Weights of a small transformer language model: MLP 512 GeGLU, tied embeddings.
MLP neurons of a small language model. Each row is named by its layer, matrix (gate and up: input weights) and neuron, and shows model dimensions 0-191. Each number is 128 + 32 x the weight over its row's rms, rounded and kept within 0 to 255. Numbers have three digits each. A neuron's up and down rows have the sign that makes its largest values positive.
After each neuron's rows, "fires after" lists the tokens most often just before its 100 highest values on Wikipedia text that the model never trained on.

L4.gate344:136046128153093118129110173098119141161142151141106158138159131119133114104130161129142065099137197182114122076140147147139158153136124151083081126094168158154083105155156116096159087189160219167111133077121153180069127037154093107128093085123095159137096139090108101118187113125096165135143116065049110147071153102110126153102107097105166120164111117111127107087090098113107141174075122137163102151164104109173157165186147114162139126152086089153157100148112127142108129138117164114114110207179086176171139172098132110153128161156146181136106087105172143086126108144120061136
L4.up344:126122103174094116098111156123134056119147138157123098134155124122148152104136122151152109074152166086120110100130160114170066103114115158122105107154174153101111138160069146154128118154184127140104176090128173125056174099045125137084154155157152113093130140067095079135095136155175125196122186107087084114145164083093130148103108112158174104186125102156134118084163138147128137182071102103140086132164130049160105158168122118154116160070118088165172082128094148193210183122113083150130105137119146114158115123042150124157150157151096136141074099117141171108137133072131091109
fires after: " "

L7.gate270:043141177171171149141120108092158114123135093113143118163097143138099108140195187141138165132123148136135185098070112095141109147102103159136154137122171090103043162133110131173116155167160158128077190086146132138096158153115130147165175091099151100081146122066095135109128157108173088175146073107088093121122121088116138134152111140156164140148147176132204146108147174125142087124113095033124145107125094085155171115152111159152163213118147138131146150126167074134127122078176137126048103136160151130135115119110190084220144151095143093139084104143098142083130140118116105106
L7.up270:124097147105160157113154175130166072181135089160183117127089163157077134143129164098092163136125118098061181090129109085180110093116130092133107138054107125093131118100143061170091187130125169175153162130130086101153083129141068196121119114091071111111088130090185126127125141095135136088179068101183092145109107104126134156132111096133099146115195146104183145136143142100132075137086157077141156069104139105152129185083126140134116167178147145155140078135121062153152084107153159063133169168164107127153166141121123097071139138127119136129129081146150101124169180193095131126
fires after: ".\n\n", " career", "."

L7.gate228:069091130131102171083178145130142073106055143103079113150122149149159105068125127130150105090202110120111105103135120125176109117091137081089135156096142175152112177103155087128186200124124072179130075154122106103093201136107182145110117093109111128071167119156161064109148147070116139169117171064139123123101097186212144098125119113118144125105105123117112140122116092137174181134139176122129066120125132142106111128153151121125178152123086126101141113110175114142110067149098090150099132108184091137138167184068151118139134161185159112118118174112156152139185171095102157070
L7.up228:163067118116089166162071153159130084168139152179101121130093131148133105097135155136167102114178104102144137161202191130106150123146118122153074134083157089114120120131072113148093088103132153068161116093133173134141099132093110121151091090130135099117096151105153130116150141101194134124113150125184112154182074152190156151205139127065135145170181088129143116115159105134110070073089090096141124155110103108093121094155117117142087154064075086066157087141163124138171189112080113095158142160079146086121135081102126146100125097208075122112141123083121178120140126077163144174
fires after: "|", "-", " place", " ", "Gls"

L7.gate196:153077164143095141123085109130113170156161137140117092135148079135091111113142101102088079094114140131113162183128121127085166134153148085177078127151164144162121131107143130157126108144145084101147110086152133182085107076112150143159075175154127121125115157070179156106106102126163118178122068132133035214154154114107091113110081102054126104113099074157136161119148067129119168102141134119098153169143156148084151106164124107120120175113099091039172079106086205173120085187102136160154112147119167167125112126138158085109177116149096145168128109111132160044109102099156105116
L7.up196:134129166126187116153091080129170151143071170136135124156135119110168093155143123137112109106057159119208094141138163158087103128091129086108126123060107125079082150156092154118185103123112086140109130169160146179148068155155146158164127106042171139154111137130161159151149163143182081146134068153131156212133149128176184136146103092093125126153109111072148112159122119127102093187153098161118167117078114117133095186180103134134138207135115107100121082084128176116150115178158096138125109143128134145180153080180149110144109201127111115092124122112110139100212143112178127148
fires after: "20", "19", "te", " a", " "

L4.gate339:155119115180095125143068077106172166198210130132135101093146130144093044147138124097127108145179098128071088080122150092144134093169129130133097110076077184138106132150098147109146150115095109097165165095144124167110163100113141121078169152159122078137079058113123103166117104141172167142155099131150047100131144140107114142107121086108165192100114084140168164129096069145069090118112069112149121104111095113073129114141117165193149176082111081172177118174130101126114168087088140123081140134096121114107146152113129096155107117092123078144096104119136147118063137085163160077
L4.up339:131139096181128156130122090160147100132115116146154152145143139138065167124120120096142086173110078135129138129147155104150130110173070103108169109126120088053139097135114145136138067081116153173095150078069129124175120099134207103126134082168135109115117102095147108057133176178122101145108134114091098189116170156176156146156178061114098121164067121135140140189094066085183138091115118104139142114132140156065170196133168195120153161133143173082155144143158141094091098122133166178148128147160133146091034129145167113152106163121159094153115135065103125170091076113152129137
fires after: " "

L7.gate278:129157138205113172139114117118096164168105170111126107141139193080140093112103145136087116176137146164105131186128146139148121148129100121138123150146194153137038109139142118154140158082094133170091128070153107147136050151122136142139110032159111109049111143093089166085155132082130129121107127106088133114126094070093151125168148142017142152069079109125158121119094125111109144150117092144138149163102153114135168231117150164114137076145117138144147104115159090120173127129125135109154087170134069161186118146121125127132122201137156149120153094148174100134077170097188134107
L7.up278:129190148161130124138132137153110075166099070128120090125133184121151141104082183110186062146113144146123125172172108146112083114160151184147122106082103106084131137166101122162141187100094066151178135124092150084134120119046140080115144100123121166086124151114112130129159117169138076053152108149095158197133152179179150106127145137102132154113108115132120096137090136121193181162106153124165181070154159150174135188159154097091168099107125125140134122142142095150153086131146147129135136178165048130070114198101123115232111165126071131139124114154126116084107131125162149126
fires after: " May", " April", " November", " October", " February", " January"

L4.gate225:170103130099139126145146074124097194124136191034123142148133152123129121083084152222210103117144107151085101114137173135113109066171125119044172111126102124110093075148081195097163131107158158090086129117122082139109174148170094138075147153134095159137154164144109162121135116131154135129120150153163174115058161124157152109144189111158185107128171178142106096142153195198116129162116081124166112128129121188128149124120184129091176119166098128077091106120069099126150170134123119115105037111085148141123149105113123124152106127155155130134117109146121119092151169109134100129
L4.up225:166127150057131110147186113102112113139142173084137111154122114113121146092090133173136134112186151111091148137172150156031120122136114152076130107163124083110091138187212126164133063136072119100081099145082066132115144133121181139135190137166112133145189146104147121124126175138113127141127102160139190078143151110155206133097132153142147151144123190166064076148088115192141158113110086087151152154115149121136125126158100200118096089120134162183120074139148097124172124131172120084108146134151131121101124112133197158126129073152161182046118104143130173099134141133118083159
fires after: "-", "\n", " S", ":", " e", " D"

L7.gate220:168144183159129162187116144086131152156110106145169130106118107134104102123172106162126094122042117144172137181144148166158129098128106080113078119111144119121030124128089105118152139151136168083181178118090120167141159157117079106145148093149112173113088184098172101156164082147099136129094123078117094123110102118140112129172116146150164173104137110171140150150176139172114164159108078156130140123114161104134071140095156110040167113077161151095203145127144144209108144097126138123068132149077147102089073177102087146161091156159124093174104079162065091121143133136135176126
L7.up220:161178118077118131140106162128107147121108070075084108073127158186135086106153130169140092067111147134124204179075091101152085070122104133170078098151125127095141141097121085137141172107135092176150100128119112162127147121153147159140088161076086138115078124104097179094132132113123167116100201169138144163164128164175105131126065105185118067133160163135161090056108126119135154167131126140093158099138113070148094114104102074098101162131113130088136119103076146119177112172102158102177107087076064080129151144097113123098123127175106121178125115105139139062175125073072124136
fires after: "20", "19"

L7.gate212:157130117140153083138138131131181165125086077168145158121202118128139163155119140093097164081139156132134173129137123085142127096152138135085128147133139166145165107113143142148128101058075175139180172140143197109081081137182138078145109144058211058105108110147111101128052162188111127128191086122169181099194094126113088133182162055120104124112112100125144125090098113151128105154186178132111139138087148123115139111131135082162132093164169116124081153143126167147111125188096172110090151103155099121155151099160157120094193094091087089136141090146158115154104159161077138112
L7.up212:105141124108116142091077140143121158109167113122071099085074109159105140122191143155197139112137152165076130071120131113111107103127044139175197131138119113127124153110070168174106141112204106125090145168060123109124120115133176142110087082156146126062094164100106141114118149151096109116121107151147105118128168106111154099150098129142168113120098098099132163115121156092134163167162153140008108119141116175200157123132131101155078095137130176113136131122117169090185070172125115086134134113138097149141205147110156098189141141101076076122139094087120087171100089161152096183
fires after: "20", "19"

L7.gate33:126109127089162180122164090122133126106180201149108159147152129204076102105153105156089106119097154127120168109152122142173161129139113087141106155166118089114162170153169095157137137139131134169157063133099114128115138164090136084086136156134058113098075151120125127141086072135157144166037088089114059117181091086155133103090122151095146118176091109118160054170189096140159166158104117094106093121090167124179162147142109189102156163081093131106158121133150135093136152087157165150092121117107124123142180101031098125182132146101184110110144160126145121138172080113114150157
L7.up33:089155102093144150102161093160135189135098160078122168063136208122156159158155156123130142123121093106149189122135075121163118134158134121127088124114164047078162123111128104128102099116106143128150100131160086110200145213141125117127178114065119164078131143120148157184155108104142134100074169101093134139160162140102157100043062151148138097140090147110124151159136139106118109131126125128144107155144105128159158122091163163147123154069107159144143153123132161084142096089088154140213082160125123133071144116071093141179154099164162140101213189189129115128147110168090160158
fires after: ".", "0", "%"

L4.gate379:097053102092106160079075131169100137115162121091116157136123136075084182067106186127090152147173196076127064139185157098108118132164119111113148126097143110169112144106120209136167080051158112149119105080154159154114076152097147117169149089133111142116110141133096129075163066161172152150141118140104140145148169119140113141145129113111168178157070125159131148119146116111128142160145075154174094182100139109116147136137165127149138127067125162094105148082125166159097190114124117144144046143128165138157077139121097108148116195184095149158126100120102094123173132076154079071
L4.up379:073098085101109175103097078138154132083119133075148131100097119170111163143133162128106134096146113164127151140108148109158096066076118150082147144116097123160113103128122136146193139077209169114176113121097147138157127176112148083158127139111065131095120158099174108115161128104144129116156136126078205136189143113109140143173124091129107187100125112099124126107109133067161105111091096114151196102157057118102102152130110111134173155170112150079137117091133117181185090095127099118181104097035077081104128083126114144140111110156139127080093162090110174164213171119189102105
fires after: "20", "18", " Mon"

L6.gate56:133156113172138091134119090128145142147083106159168173150164097169145120065180103116062123117096136155148141121114184110096149182154096174164077116104130067158117189114085150121098090171147188154142109147124131146125147174122133123162130033023162144133118143102128091164155126095137133168106073097114147160156148117151143128142156108138126142126101124168155149142097125165148119179106069147141124130096094145181126187162100143119157163112156126166158151097160121213169151057127179082138105134090153129146151133097106104167128216113129117103169110144097145147098117102133175217
L6.up56:075194126115158106148132072120116192082110149150143122203118109058118126177142156120133121098129140108120153136060100111151153156232177136097115126183098223109091106163099143161130127148119088151090113117095115109071176129104133102115145140123091097097137130092170126106147147172128121149171125073181127131165109107087136137163072123164151132086140079155159128112160135154106116140135161154124109126089087181139175045137128173106130149103183174149103132146137101182090129153127109096091123123162069120144102153128127122149082073116131104115058135088131081162081148077076115084
fires after: " ", " In"

L4.gate100:177058156120160160103084109167126189121083134017144189124114116108155123054133119125127112120096142161086056176108117145178089082146116140091140123095120141145101124122113115193122162141114155155170137127185146073074148111080066130101078145119137112099117158114090098114112129103149180115131139091151196128150142101145146078128123087138129088147128116133132146119213167117143139159087117123181167112159101092095158134163166132108151180125115092108127078129059120189077095118134140182131099150136146147141139106174076084111102203148065152153128099103102143112156111110163121121
L4.up100:148103092118109148141150121109150112118128158122220190148109197156141150075114114124130124084096139143060124163126104139185097094104089150144121123122139121169145108113161106184130094134140182127167137171135102105119160151141083086118128142087110123122150162109130088096064134112172149042121160085173178146184121111126118093107115127119105126109161136119144188168137154070100184152104079129130160038169075140110090060180143094141131200162090079068099083149094133175170101166126104102149119124108145142140172109130146126149102155141115154155095112083126180140183106072101139177
fires after: "19", "18", "20", " claim"

L6.gate159:141096168176129125154173090155114085137146152155130165101084095149080061128121139176096115195133163129130172090132103121129212134124084114153104212164116106134120153142183125126121103211155145177082113074149124184097132197065116115148138099152097145157103168132139172122170103158157153213138152109115114139105111149065168118102145172111132145113087148157185081107152121091131092098078117084120120154105109069132120149117113163139173151138132090144106095141098166129131146088141132149169088164119113127127073100087099084120152172188160163118156180121116133165135078154195102137
L6.up159:165145160161167156148114126121114113192115169142158178106112161150126117129129091121081104152126125124151158150159137137108189122126104127157087087117135123135131155168168076148121151105058147183156120052188099088133188182129168184103170072188212110120094161113163138142122108105148168200134112109159084131174065153096119127123131124056100157076125123160107193087082135116189145146134109077117131143137113124134089123103139159102216163114150143134170139105158150111145150109142116157138104207177155128134061105169111155065099146158182139133156162096114109129137124119145167140
fires after: ",", " July", " August", " September", " April", " January"

L7.gate158:148108131112107202190134092096125119094169105090180160131111178123051094085196147103059129172135118137178131093105160081136198217102127098134161158150151107129138134090118124120138136121115166148045121100151094129130098125133158154136072112146083094125122138127109100062127148113127140120133104134111189144124121129074083157131104112085124125118087104103140144088114183194116143139183134120075080192046154134069134085122067165134133119098134127159186095154146152088124181113113135080095118133149163108189143155153120137086136112091191112153134149104121142125162106087160153143
L7.up158:109084146096150219089095149096129109142060108109146168105056158080121123158107160110122062093176097107127185150126112140123143094109085119118131083169152127115099148140172142138083109117086161122117166135100117115132163101082181126111147073147116108169107167043117151077153128187156155054090084127081125167136103155117143169134128121072113136120140156184128096151141165099177101129145126078124124106044106126124068155148153121113133121100091181161121143120199196103152143208147153140131171076116065096181123161119115135141168134135112129150166161141080117144135128088139113130
fires after: ".\n\n", ".\n", "==\n", " ==\n\n"

L7.gate343:069107148143134125134085119036130189141165151111119205091116140129118087082178145168099199135127119134155112174094135147097136215125105108123136167132103150129125131100168101185100139111134196168089156122130103178112144158072065105154168178122170170110116121093125142123116093129162119163086173159109079167146117206078108146162084067193136170113111148091110142110172116144100120093142098077089145160117096157093175122097115157134186140112140141125156146091193077144115111092135111098091120144167153090092084160107126113134119110164102135071071135110113139096134102169114119146
L7.up343:118155110115106119076160176117132113102132120176133234128100154103086082139128147155159108122117154075082102146158208079133158096165079142125170117111093094111151142098168079164100118220124186068135112083115108114124085227117099069152172112172115107085108148084148152168168138109118141090133182146119131086147142147129132152111084170147143129128120122122117103152173154135087118102134159113163121159132109101181170116114124104147132109071089105132107117071113141166109076133173160084135134111096106113085110201172146111137073126126124124113132139106065126179137131043104121167
fires after: " ", " |", ","

L7.gate179:099153211117128165181110116170188085118114084137126077115134193155160134136121162146115133123051135182163157144160085182126138080109153112172148162107114121101130129134177129081141101100100102157139097145119111064154104157201129137114108117114108108144154146152160129124136077129106124086112151110193109139143079130122095183121109191157154146091124158168053151173179085141158190131162106165092128136219168096103111191161165103067098135124113130148143142087156116142127150171069120163164152112169126097122118125095180145149123117162149080112115094141160093115175195144087097120
L7.up179:176056188126129112150134224141102119141062074104161117136156140148115108188134146096132091154119158141162114146147106169152148103132128120126146116143096047095196070082152078130096111154170190156170110129083112138125173167141103147099072161163147192059129149162115102164126083092125147065132112115124057098142140154144134088117094183136158110093134116124114093139132128159113126113130121172144154124170097132113109146114172107136139136128058184110114167133116185132126125115094141156163127080132101115103117110112086108174114107142072129133125119130124087131148130163128074255
fires after: ")\n", "\n", " |"

L7.gate197:151179171133144186119109143169108117141121123132078118153137113131116092102178087117139083137126151097167141135121128084128072165123040127108140122158111111097139152098153100140152179097141152170101070147087114098119192121126133118156171172136115123123087162063112123136160159143186116172067105167100190202153137113150156179131099103119214183099157086144082107168168081091103134130109129081116145090133113120155189138160075172085144149108094114163126111155192159148127132147158177136153114143126121122158112212076093142136129132096090125063070115089060147161135114167142110130
L7.up197:115115113120137121090159133152152107119101143115138129122132164139177166119115119108120142097071156114136150105142161157100116057097076120155165163129066145108115120076129128141166103147109136103231128047111132095133118081119133153068133110108149131119153206098116130140158073121120113185132187106133199090122181092161157149092092061112151094146133122163135123173146071083102172105112146167121104132154105148112111214164109105094137108039146107087159155163168175132155167098120151117178111148084107128159159131129171157100096094214108137125126139129054095124090090136118072142
fires after: " ", "-", " |"

L4.gate298:140137138099109148121100112141140131148084089168082088134133122183144129079091138112078146092136139117096097122121140063117164140140116219094092127106213071111135123131114143157117172163101125144146149152133091132145073119102133141087160136163133143094169147131153134104122161078148098119034150097170106126075192125080099168160075175115151118162156165147069156141115118117154193140147057086055128149154150148106137125167164156165118165169102111149074169163096159187116113101047084131107094144137161167156158098149151102184128117167126117148128065083138114104114118095133144077
L4.up298:108115080085106127137112167079094125146161167140130097168103128117099074109118131138072089126194156133071176072079122140099141155181152084099156133136193141112102127075139123094153147167123149122063139092184078139112165099131086125115128150191114110079190092079092194159154128046137108146080173121104101104153129132126096138132145133169121121098113126108143154103122108194179156071124082097132096139133109146152128089154153164074180116187107126189103162175164068151116163165062091121125136126175186132152082152128128140111109113168170127154136175127172119156116118135168139105
fires after: " (", " was", ",", " the"

L4.gate245:110116150106113177122057199144168074126066069120094125123078175120125110162149160111132124129152137137171145150191086148165120094152098108137129188083134137122160122027101138113126125140116128120092142123079153161149113144138083181110074161077174197108116123141172130174182063117138149143079135084140099092151162156085108037157117098089136134163137170192130129132128075124141104119090094104093134160148116079079102169088133127090113117122119149083163183116145076121159114118111133140192147169089165116180130143130094115118127124197131099124149107113092142150068156125101095119
L4.up245:102127134056124124113097157190135124137166115151187119125117176107092093106185071057103147162080167168149140117103153144146092185138153113126123142084147162122130128049122134135102089156169080197164155154175151145128120152152162164123120118108139127109095118119168079130120152109103115105103156115164108139207128171081137156184111108090109178113127109187103169134126085106161133159089072152135224105185129078119141134122142147076134171101121169118179106091147139154141106120167121128191127180094148162172084132110125130097167120170109169067138088150093185164104111148116179110
fires after: " ", " |", " Candidate", "|"

L4.gate508:067150125129089135102183098192080095182139092118133111157135124118081144108155166124135177144130154151158095121168113142098117112129084105158100091173153177147147152147102142124176132070109151168074140127147139098074098147130163115118175097121122151127158188169119077124151115155159142139064071180192053156135095124063157082097167153147176114083121155135132097123152121176160134164092128120110079129185054093186167153093105160103113132147100183106142166135068144119113072122087159086079075182135138119146069134129108103149119094140146087159159121107139096100093124187120117107
L4.up508:118174099056174114186135167181113169145130169099131135140142071126122188150136181154127111106155121109119146126142089124104133108115122077159150091182147166103145178180120092123094149163160173080053165141133095145109055149128154103082096112139052147148140131116154070113185177116196137116102110171160103136089183182107126092096143096100105114109093139072157086102140156192154099106062090135121087109168166080147143158077123171128075164145130196119149135164143142134180121111097149096124165177156080101117118107094138127119137152096164085111130116163170108103145098133098123147
fires after: " L", " T", " l", "l", "L", " D"

L6.gate180:085131112076129156153154110095115142169139130147139170105098151158135117118160084145099148163130133182127129116161163151133170124088118109103146181140123124157056170096119123112102144101149194091110131123175127104105126139095148124104096104120082080143090142041151112118129110160096162130134134087077112183133110088120183093141112149127159148115078106128161169116156194178146147123118129138117050098142145133050144146134148099052190103089167149088189113147241071125099097123083119151082139107172106124149120123084154134110123174112187133193121135187126097075140136136101062154
L6.up180:077122131116126083143142129124109162111187145157140091124133102100139132152158131075092134140115161129134166137065186123145143117174158074138110119153149092105091170150152126149150118101139122144102095161145126097158054182125063138120168116108125093125123120161135186184159145163112134096127086090071191108175087100081054062146156046166119107137166142098179133149133067102073147156138132135131147151089186116163140071088114138142143095117156111093207142044137141093087190140212145106112123121131132144126089106119106094137120190107081119128085134080135107074148105118118143117
fires after: ".", ".\n\n"

L4.gate144:151123122182190161131110129126133103117181105125097186162190119154089118120127148146088115154106177111035075111118133090142148144074069124136127116147137096157101100100138082146137096092144138126131144109132093087063153153091168065143130125164106104133173153119117099149117132115208094182165095162088120154098106132148171127125111158165173153119029141173177101122133113101149100123175112078114084151050101103152171115166108120107111117131132168093140143150097085200089105119134203128068128094142145143115116128135126089187099144139106063088107121111107073128154147080134073118
L4.up144:124175122083145084097124077199117133122116133092123122148077140092074121109118151162098159126116131109097107081083166128153157154089097105110134100133100066133058203163078127124137146121161113087141124155112145151132102196138063124147138151127100098141123114155082121222093117136143098121122114147109148116102128122116117098146060083152193140162139156142157115151148151069167128153221098130103161096103121164094069080149132084139136051140151144142109182124114135168128115139185125149115139064159096090101116120097094130185142109040130063133159123084114141146113176118063126112
fires after: "20", "19", " V", "17", ",", "15"

L7.gate11:109157134192067134179093147079071150110132114103180089120158177095071085110124151156165095149183127132084156068127140158069100150174078061150095170140145113147129176143151160089161102094179172124071114168174154131088121143131126201106172066114146153095094158107115151113121101133138116121149103129138132138142174108096144158125171159118138130146076154111118100095085162167157161115112150086140091110116128155165127162139158218154144121109077135133189101177172150094145131137122084094120105119115063204126097150096172123184144133145140158076105150119133134064122135141144182141
L7.up11:107160084123141147105085068110076171158164155154094125135147121109110105116107135098063174130114166119119063115152200143170074123163127133174133130110143139091095102144070086128081159110083091149097094099117196153139071113081173157136177095159142114127138098082133180082117159186180097086135155087094110117128127156142119135190160156095124148068118061155131102149124136162151174130111144134124139120097164042162115100163167065128092149145121093125102084103136144115129114139124140182136090119116133040115165159160111125119096136120059168198101136130175152154095161120144078133
fires after: " ", " October", " April", " November", " September", " On"

L4.gate220:139029137086142162115114122111128137206169147071155155139094172100131102132096133100122126183115152098134068140145114130103129113105132074146077148059135115196125179079140130105089058083149133127163116102094144136040093112102150090108103110125083116102100184121136146129123096110156131142123137127119094141130122112174121177140163147083189088140062074182101121112139084111100124191112095129147160083127081110119168120201068129120101144077085125135164164143165115146124082112118154130152089159074175128141141160092155072174156158115135138193151119140116100095149119083176107136
L4.up220:097101110072125148137135111130069142167093178153135191149119180124122148071157184122105167117097163157087142064177108068186142125128147072134099141160181157183130124140075207146112150098102133137133164122091101171103146042175138124106143133098148114159078120120165150124168071119152097136136123142158179101080193106147132094107092135122157088146166111063159139105133139154130170142144125099215149155129084092163107095114126168160111111147131102109091110117136112136112136155104156118163119117107192171125171133092175129188211149133092119163133112069140141099102158179128092105
fires after: ",", " sp", " ens", " b", "pr", " sh"

L7.gate416:121118171080111137085095125121133124137142149122145104121130184078153125103178117064093148125125145110204101143172157163120058143114074140093166127079114137153142134071116191126167096126117088175168141074157109150155150167150085156127149133158121168174126130161142135149163130090064146137074157084197133147047137092116101099133165106109204124182138135128098169225131159156168150146144109160067132114112148101090188167085115132125219114121100141078185167116136128133119145124140098099122105116115183111143149151125092103143080159161134075138175138170083141095151130125151149121
L7.up416:094170100110124151077128093111098141110135129112086049151104114103120099105141117118174113062119137121122158120134123133122139167091123122078140178155137092123087081121108165132159193142127069136160036137184101163153119144153166122126116119133108176132152165127190092185143183120119207128131181086158128148094114095150136099127108087116129154199178154142103129138136155171166060115110189105093166135128134108124130148117147075145113119168107132119168130117018079126112157125114157093181123188102178160165148176156130113081114133135127131116130160046091150127119152105047137159
fires after: "20", " Championships", " Bronze", "19", " Silver", " |"

L7.gate408:162129193172147150160117136097143162124202103180144120115095069175134141144175103126100167152136145149069112121095137132090180158108140150122110129077152162231131154129126130163194062098174150099106120123109162165111057105119112077142112029145148095094125163068100120098119119142147089085139090112145148124169160136117141096145154143057145101144158122117156112056152136144095147139162065124132112114140132139179140163154141085134077137096125141144113071101161132149093151115148096111099138186185141217141084108103155114102131133174137128094132134135132180120174080128086129169
L7.up408:207075139140073120181109152118098112179130199125179129126092131095114122121073109147129147183138168156119144117181188162118131102110131089107136152139134131176153026076178078107198104183201181155101161105152108134116095096135168118178147180122083104087203137115096145084160104121142158155116110162096076116107074166067148127097080126123129159134095121142146081128085102136082143106141096130156083178134125127129085159163141151135121171097122094138109098088136118129072123151105114113110150140129076136128142115131154106103120154134181177163088143112140174162155170153173126094
fires after: " ", ",", " th"

L4.gate503:160114221104142186129142090181117188176139134073142097110129113156110140144120113115129123153164102088069134137188124162080164097123087115097132114172115137199110140069145123134109170159097175146111126091119122134134172177140070149112132145164077090116090205110119165100148127105162116120090144155157141142080155136133112152122098162144188160084100125154118163143135114152127159145067140088130076102065111108137128136137111129070131195133113189150138188130202187150110084144145158092098053125129143166169090140060149117122098113140182085155145115118120143076091148116155109176
L4.up503:076131159126137092175113084130159116175150150159114099166117106138110122149184132146129159186114146112151100115122096125121137135168124136174087087098195136129150126151137109118168134072118139040104155122103100118107140098149125123155137158080137154134171093122140079167112109110121101166159100146102178145132056157088156122099108157169169062065097103078165074144121071096094167074150056135132117149173115120127181175106101191139087219147138170141160177067122098154141119125137155146111164146119105200127139115090164136128148117092148088200156105112178125127114147154082172181
fires after: " b", " L", "B", " B", " l", " D"

L6.gate241:178164131108080188179153116204195129109115144138105139117182077116085099126175155148118161162136106106104158169149094183121114071097117103113108098154140138142111049163131180152134159122135160103111088125117134097142139167135149061083072145152070121113139144167151088099151121135098181088083138181114129151113087097199127155130161144086114173129153155137127132157187130180174116153134122124119113112089077165187101136131177108119184123147137182164074119112114163086102122141127089095106083182174110128165115159124132142133097129134167066116152156177139064078102113104153123193
L6.up241:164097111053062167097121186151162076064109133102088107132167037116154107042116159154135107127146113102147171114083139127148129155210076174131120126186143093079136130150149115163170135138104097131091092129137065110108132174196167121146126159138153131134098110049151122090067154090107110164093092145138107142113130102160127142109078139159132111071086187130133083135165130195116099151117082141154173125128088169156167096132096089131107140106200144196108132112111122161114140138161108116103103081178177141115121131114156148139164149142151147135134052116156119147113104140127128152
fires after: "-", "\n", " sy", ")\n", " •", "a"

L4.gate213:179120106092108102158175054163121162141151076099123119128095145131130155153093089157156123129104110130087087087141063118103166090138073106177126181114096140133082113186124108116130154109169210141200174188098128107137116147135078083095107090139109170109109174160088145130099105144106083051118123103142075166159121143046100139157096069145141153146072136139137113148169087088188171165106142086141097133113129153172149076166136106088154130140122117129137158206122116108082069188121104115122127092129144159069077092125142111177122145134144118160096134141109161142116092123166109161
L4.up213:123146096180133128161157158188140148106119156132117131167148184129150103055145123164176135146177117114125095151117099057113139093205113102117079130091115137141137123152127175124142090103145122092077151169109086115191160134076091097142085162180125095160130086118169130162161157113149189164090093133169120153149113160124136143097152135093117176075120093056130156127146126130122125169159170174149153121164121165153159152123071130131134139192056121108153119137138094077105173099065086120105111172145152155138098086134120190083131205141181128124183154149073135097148177114102068091
fires after: " to", " can", " also", " will", " not", " would"

L4.gate35:101170102095091159174104122170127105179187164109110163108147130141147136157178172117137097099156161118108104150098186124102195136110078134140130144179112208096083184132127160074142063090096129165165126045131155185148119091113151123102126084082096118097108164117076124118146123155131106140124116123144109135159167105147139110115136168149122122135157122180135129174143171155092127154111152095120123165109124078177153156122066118209113136219131150141146082124169153151137165152084166076093162128063154174206125121141104108160101109124169123112141066127091105128125152123072069121
L4.up35:101174097118132183111153127153136107173166112108154162181186107083148086123138130129094100098110173127153124127093189167086141107118136127118126172173147166117071151095132131079176081046136127137142151107173143196118153132130135125120118063112092131089141145105114140140132160146114147118137127076183114110143199124127174059098078126167122145142093137140045125159118132148121143153075108106118136154091073080182055178121085158121138115154103172131187058124128141136149165113103155104095126163082142175157084076107113110146103134183218108128117065135098107160160157149124094122
fires after: " ", ","

L4.gate404:081137134120159182135118099132122103133192133081085102154148107116128094138066177146143129114072165116110178147119129104154136176104104104158129172121115163130061119096182161173084113150119148093162148146204110175071146085121128138155156106114121139073116112132165150142106147117129127155157050132124152179160058118087147123115139164149144179082161158153132127123138123122141076133107141031156133172123110113143135042151041192052151137123105121097093099081084097127101095121120173117130116188085122186152118124071079122135138138083169173136143114106167123089140135156108150156
L4.up404:107114113172120122148143147144152181168167224138120134056147107151082087085107173102068120126193168107073123069075163093173149138113139121145144182181108123080120113130163072159108095071164150112166065066109163107090148129147087187149130149123112069129113113109114166135142184093121130163100118100133110117127131116193081139125177171160093103090145121142117077113148101118147111103080178088105117142159152155177111059136119107089164139175116106114151115134116137145116087082182146124111134093118113104090140118141117139170127191107172160117141155123171169105177078120142083173
fires after: ".", " b", " B", "B"